config.toml
n_layer = 8
n_head = 9
d_mlp = 2304
vocab_size = 8192
activation = "relu"
norm = "layernorm"
norm_eps = 1e-05
positions = "learned"
tie_embeddings = true
init_std_qkv = 0.0195
lr = 0.00878
warmup_steps = 0
schedule = "wsd"
decay_fraction = 1.0
doc_mask = false
MLP neurons of a small language model. Each row is named by its layer, matrix (up: input weights) and neuron, and shows model dimensions 272-527. Each number is 500 + 25 x the weight over its row's rms, rounded and kept within 0 to 999. Numbers have three digits each.
Before each neuron's rows, "fires on" lists the tokens most often at its 100 highest values on Wikipedia text that the model never trained on.

fires on: "d", "h", "u", "w", "s"
L4.up2241:536497546513482517550498545501498534465507528485510506520492503513477496466500478547475498478542509441476474495498495465510435506502521465484493517495507506530438479499558518474502458507491490518515523527500470469506524469499544482498519492462523477410539471532503456497511498523489473500490478461545473503522467487529510519492504508485502499501496496526463501520494505515551477517497498474464475466486487472528484508504532536530531509508511490479485492475527516522496479508483491522515498527547495504485501500483482502478502527540546491521481525516494456473532536491461504539465502542487497502514491503515489525540486518500485522459484537476481497549538471494490501489501503491496471543490490514469491527524453537539486545477514538492532531484527498490469481514460497

fires on: "s", "es", " is", "k"
L4.up408:489507486513509548491521506497477491474523489498513540486538510484481512506552537467491466482496482521556508505495514471460466499557467476501505507501502448504512538492508423451473516523491567506501522541467477507502490486532488519489521506530510451515479457473467497489494521459500515510538501550544507492454516501439542515511478525463505481511509530510499485488485496465503513512477479507466486512500512509477496468495529508520460483502520520525513510492471510494477506530501475469503516460548501532517485517486519511533506538504511527514488526482479521499485508478505484455493501523443473495436507461479516498539498509490495534508514538488535513474520511513507503488506503508502510510467507498502543530517469508549504517555496519541478485469465491524530493472513461

fires on: " not", " to", "ly", " now", "g"
L4.up2115:502494512463520527474504509469515523512509468476496541498468526530474480532485477527523540491511510475499518548421481483493544491483473493468506525472541529455510497506508473480501470484564490482558507510463485499488424540497518499505471495459501487486511485504486463505521498532475518493515481512501455515457513522498518514489518524531488497533529487529493487504464470503472482467503497488489494485484479516530537475508532498518539520475525506487477488509484472511563502480506494518476499492474496513509497473472462491512474544499500520502471508528479470546516508525455503473480442484504502505452517482493473516512455473476560532460547512536469530475471481461496542449501502507527507459517503526520488484504486473550536504517562481511493519497497476500496470453499444

fires on: ",", "),"
L4.up510:469513539513527508480487517526514516473488538511453498450475531526473497536540514491481490473491472444508495565514499492506493496463495493512531524466485519498437490529518548507527525508551517468499520485541541523490511513477480454487516539498537513504526508536504523488506472501503436498468521471531530504525490459479523501508527540481494473494469551518487480504454513466470483452448480521489501507496481469506517494520516471474526477546545529543527510500496488485491488506504521535496512512497487473500488510431542438469508514503466495492541546475474470520512527502478499510503533471489514530515509457507496470515489500492513503487548486489504472444492516495452507512484515537512496490519476473497461475461511531528494535490488537483485539510503443480565475493483528

fires on: ".", ",", "\n", " of", " in"
L4.up1072:555431499470491494499505552477483538478541505506501473529512479496447528488538475520501510454507487498494508530479492516500519582469555483489526511492483487503506518488529486486483489520488519474535515497519510516514526478475512492469507528526521514504477496513529443502513518483526504554471474499504495507519534455496507551498521518508461466484490506505506484525464494484516516469490517519504525492482525494497535523438546472509481511475489464508519511491456511463470492447503470491508503540482493495515509513509476463500473522531453484531503516490499489480529514517472506479549482500509487523496486512449468547503477497494497523424513521479477498537459533513486509509466494470520546485503482514512489507470470500494508509505537514491493538489518480466520467444516528

fires on: " all", " also", " All", "e", "ly", " not"
L4.up1379:475492540512565549457476505470525458472504482488535490503507502496443510528491519494485500463471505493494470506497471537481510497541527502502523515545515507480515454479449467509493499503492540520502503495538476532499512510502476529520524505540522467454462468528498533510554465503504476550477509522497455509510514497500534493513500499507508512542481446508550517513468521510526464525492453461505501503510504481531506479499451505471514490533542514489522469477511496502489558469491500543504467476538521476501498492513455493574464506501523479532509505519478517449473530499463534475503517541499509512490462489498503476503520537488507503459492539481481500492487494506470468516490539535516506516485490523495471498498517464510485485506468501502477497510456545467476482521465462

fires on: "s", " who", "es", " forces"
L4.up136:506496468520523555483474473478531467465513496545506483550536492512536514492495505491515564510472479529499507486465507538532461494503499530500474517515511466463441535507501484498447487497519501530549468537538491522479513506479520507492487509526456511470545502507494501439566523458507481523537525470482501507490505531488495524494501497491486513527506505506473503492490478464510474486483479447495512503457506496513506486545486548535490511500493523494535536545488501512492493477525482510481519488539494501503508511498513496489508513494484499502502547490492464513451470496528526514479520494538463515481535474504488438512481547457491491460522474511564479492504498475511454517513508487515497488474526524477541533477515481487468515516510488527478481501443461516474499515508509

fires on: "s", "es", "0"
L4.up1915:474501514505495495462461532488539502503492505500473470491534467532536519491470515468548484474493500540477474505461520494523466530526483496491492520492497512521476505490490526499513533494469491530463469509498546516464552536471508517488502475527495539500513489503491470458512502482575468547484495473483505449535454478491525514562519488498525500438494491474503488465495439491502506536480479502527491492478497529504479486496483497502492510496469524557508520517508461537485519477518496516581493520490518495522518517505535487449499548499526460469496510488484491485548507476474499540507564510493506522514533515567491473513515512502504492483491522540528500490492499471505518504498495496500479512468522501498479484515472484492462538516537497477467489522478490515491486454536473

fires on: "e", "er", "y", "3", "ce"
L4.up341:499515510484475527510488497505493494499486493492511469480497481494512481525513502534573453499482505474548521455509488489492513545419500479487517529481483474500522536518474496467482477512518510500508519499487529542528545481518510481505506488494503513483482502513494459505472532497455483459472521530537505482516537453509500493500475511496496498499487452481507458491507486497518481516544486488502482470494461549492505534510488544466541466513462450507440484526496537519508480528520486492545515518493514516491489514491482447494514472483504535493497475514565491490501494473532481456470545502523522450451456489507494509480476512471511507521474495499503505515481525500510511513492493434511476488471488494481518475473488491502539495470516498456539528458487497485518517461502491

fires on: " in", "e", "s", " like", "t", "ul"
L4.up356:484485511521532492560518541510525500482494523460440562482532529561485457492507484506534478468477500556506497495525477488445486527480496493502536495485516505503497469523525517498480498516495473534479493491516507506489533481521436474506480498494531524477474498524502467550490500522538497509552522451464513511463526483473514494538536432495488530512550489517434478493534514480491514509486479476516483473516533512541493499469495500503471503481498529528508533505486480488501476502534493526493472507551520473512478490500496555481511455518514459494471546495552506459496480519477516529507495515434504453488486514529533500529492495501533495471528550524474506471515460535544482521479504535518477466511511500482495481502498521490542490524490491460507468497507476516505522519493467

fires on: " |", "|", " ", ".", ":", "s"
L4.up1419:459497517491491476528469520557491517465515484439504493504542523520515537496468487465495523498484486534485470550472460488493500521509475492536495488494487467534500539516453486500509505486474530538476568526511536509492526507451484497540507471519527455516483470467476502512564528509481478493480481516555508536507527493478463517516512533507558514522519544532493506528483479543497470484480494520533474478500514496530529534503492532472503558508494475524461504479478468535519533508482444462484535503472494487490514509519492502488473470500509499493481504505501475471483484493485478527470472499515506451494518470527481483495501525517514555526521474493522499454510499507491500545518542542510462520479527493534515544474487465480497474511464528530526517525535475527493497512503534

fires on: " by", " of", " including", " include", " with"
L4.up467:467497524497551481482518466553486503503491488509559513540441508515507518468454491510490498507497441519534450523527494468493520501485491480490488521543498456497493529512492479469509513479503478482489509502476499467491541509482496504523526515522530516524494502491510494556496494478540480461474510516498534529499516542455546463482514505510498449473493427452547523471533541519473479451499485514515518501536468514523487499502477496485503518478461521503472506519443462484538478471517493497501504472477474502509494488509544500503506507498535518508557559543508454501536501482509578487511528473474466574498466487497452486506517446500517511497522501486524436508516502512553439488482498495490471489505514527533515528463517494494498575510510443499508513479541510465527474517498453

fires on: "–", "il", "6", " ", "und", "ent"
L4.up1045:461516531491513453480517534490487488513463537562492477551527498488525502523485479517500486499494478488512490514508502499480512538498527525498484555548500516471537508464499496435471506500486482496549506487513518507474459493486531491458539501513568502485556518529483504498541488531488515500479513534483524488519474493487540525517513506480517489457513526495544487503530491512494459467477526516549471477562490512561502465505495517481534512465527479513467530500497511516526474496472497509509477485485509495476496500504553493509503492555496500506495554528494484476504515516495552496462549541512510465495470502492518507513459477535524530463522521487499499531517485462530516506498512512464471491497467461513449484466505508516475516504472508502535479502516499506481492503464520

fires on: ",", " in", " (", "),"
L4.up1822:501513508516503547510453534451495537500505505513454478502503458486492490511531484504487511463487502460478478501494494508501499519486511505506485456506506518488455514515509473451500498485534531529533472507509484526508535478514520503533553541473513539500532470508460498471502472516539473530504469520446464474487515457499511511506530519443464475499518494528483463485431483492478495506457500486549512490443531466513520471508516474525511521475515497471491492512492504488481507507499502522495496503515547480491510503515481486554491510537504483499505532486522492517528498497492486490518495479504495541488529472509507438508504466518494509476499456498537521531532510490484484497527487508515529480521512503494521486468508498518499499507489531488491518537560488465520420495478496

fires on: "d", "-", "y", "er", "r", "ñ"
L4.up291:470499467479482514542482537467452480510510529524517532500495508527483454482460522508508452502473486508489466493485504491469516535506524496466522504477500510529479507476476547485474490523504494531493518539470478506487517515497484497541500478464509501506507439490462484496442510545503499474520473508493479533492495475464518541487470493497450513495518461511504479528468512470512512507451499485502474474514483449491531507433530495510517516490523518522507464513473505519503487481566477475494515524520514503482530524515524450487498504527489484496548481531542491513539540512496528552524510487511498514467469504549499533471497482499498513494496510527488500519454499504464505519485492512524505493494548470499522520474500488490528498506533519479534500462535487487491503530516514

fires on: " not", " also", " to", " ", " never"
L4.up1855:498528488490526519496481466472518467522543512499505534489515500483479478536519512525514497481519474503504529518492510526494486519446474441486507489528447537488516474512464514483484485480510440485523532507497485471481504475556442450550460516504487496488449483478449494496477505519445469539485481501472506518488527479461537492527517499491458475496490515508484494507481459490488489504506507482518514553505430506506500484505475476522546522542514501505502472502493478473499538477522469521507480488502498548460480492491473521529465500504454518461503546505479540471516524507498515481485503486497479482514486497499495492532473515488525458451461485557513519501501487487502453496497502510542474488528507523505462485498493469501508534496507503475435513468494523509494477508497468

fires on: ",", ":", " including", " include", " included"
L4.up2084:470464505492511505465524509519485544476491537539593501473504521529519515505523522528513518468508481532514504533495528474447516451533501490502508478540483478523517497491518516511529517483490500506495494514460480503492520534504482482471448554530503527506495509523471511476535500525511522509525526477472508500470506517463492461533522507483482475480533494467497494502475489512478512466490513476452518511522466450457489523500509515509523514466514473473483533504477488506500487448508510519519449482494504518527490523510494506499513516511522542478479497540533473488521520495512477484525478524461498502501521471485500507468484517499499487451530482472572475565497511527527480455510534492513491477503548505535503541466477521500503488507485513456554499492501417484478468470486505

fires on: "s", "k", "r", "n", "w"
L4.up1041:533478514499458480484519537514472484508505492453494458534530500555504529539477501514489462531500481478515515473525491521496445480517516469468518506486481459510463502493551480496530498509485520515502507476507501498491514503510516481548533517542512472492485474503476447490468538469523507472453486477492518485555500514551511480549467495473503491513510506486461558480518490503455507523479461530515526507494476510512491511478482515506489524504518565464539527540502486487489519496511487494553484503503488501453479494473480539490500519519471553478479509508542454483535508454511477538489502527498506515527496507547501466481495499493505518498466476455519501493507489540495503554520525523485542504481536511500489476487507496497469532507511477499528512441456514504478484505480475

fires on: " ", " \"", " new"
L4.up272:474489526500522499509490559472495531529505513483498493481496526510514528469533511473496444546458466553473484508451488483503495504508523483513469508474493529482524522506461457502496454475518480488528479555471533488482525517467529497474489504517507517522505490500459486478529482530509479504477495519498526505494484478439496519534504459518518469514506499488529501502490487484534512498454494524514490509541492497483451503443486508517484482528468462512481520506467460508492498503446482501504501513460465525507474496505565522470492473515516507491524509456479526489482492473528503526466479524515482448495479506515521467499503531510457519510492467520463487509536496495497511483486503534492499458513499492509470512517482472505496522508477520492493490537519486534526493518520524

fires on: " also", ",", " ", " only", " then", " eventually"
L4.up1990:500470478513548497494490443480493459516501480491508584502520507522476493535501481476490471481490525513490559550551509533456501517506505497483506511503482535431516517532468473490489498476502490514471491473493449463438524513490502480496478515479517493532478468484535485515497483522515490486499515490453514505486505550496513507536524498474502450548485481540507480516469489468471510481529492494496474493537504501456523506453503500534482488495473493495502508496495474481523535485495519474516496521488484550454471477472472447516464494494480526485493530529501494471532516547497471484508491507515499528504516503541471469491470451511519553446494509549485519487481499513472484486506462530462504469512531476491509501462503486525535525465523489504509509541439527470496482504491500

fires on: "s", "w", "'", "tt", "t"
L4.up674:486507543507519495527459547524492559477517436491529501491471485477504484486483444489490470490528489471544485484519472551502472533495518464505535467526480470501535504453513487514430476539494516569481503499522480496493521472494508484516494490497514481477495472555486522493475526462512494488517567480517495506446505509511490508539512494519494512534520547490513468523525473463504474545476512460470476494478465520522504503478518511487506520506538475507543504494504515504536525511522490499511457526481509507543500495478525524489515540533494502507479519493540427525510477428448512530457513479468430480476480501508526456515472495542524486525499512478489523484504489509494516485536499529499537511492534534488495488480498488532474559484496492511505517466516518476474500546496502

fires on: "w", "t", "le", "lo", "ap", "ra"
L4.up1080:502519537497503501482504546513450471495503524557456496496527521464484521466497474517494505527527499431480480479529491528484534521514459470508495492498495536493481519449502505509498476500517527496465487468467491480469510486520510480488548528547505514512475489462565520506516531508534521489533512518514444495472501490493552456517522546497480507481501516502488556541515497503524452504484488447536489476494511496474541485494505534497494539502532491463458505487530476525497526450515516489547457497513462528508492487498472503476508492510508482491468509510543504476525467483486528507480547525489514449518508526457485456467510515521538506533471493496478511490451464490497500513529526527475508493458502494507504496502528522482475505491496509510496522476520518548458505519510525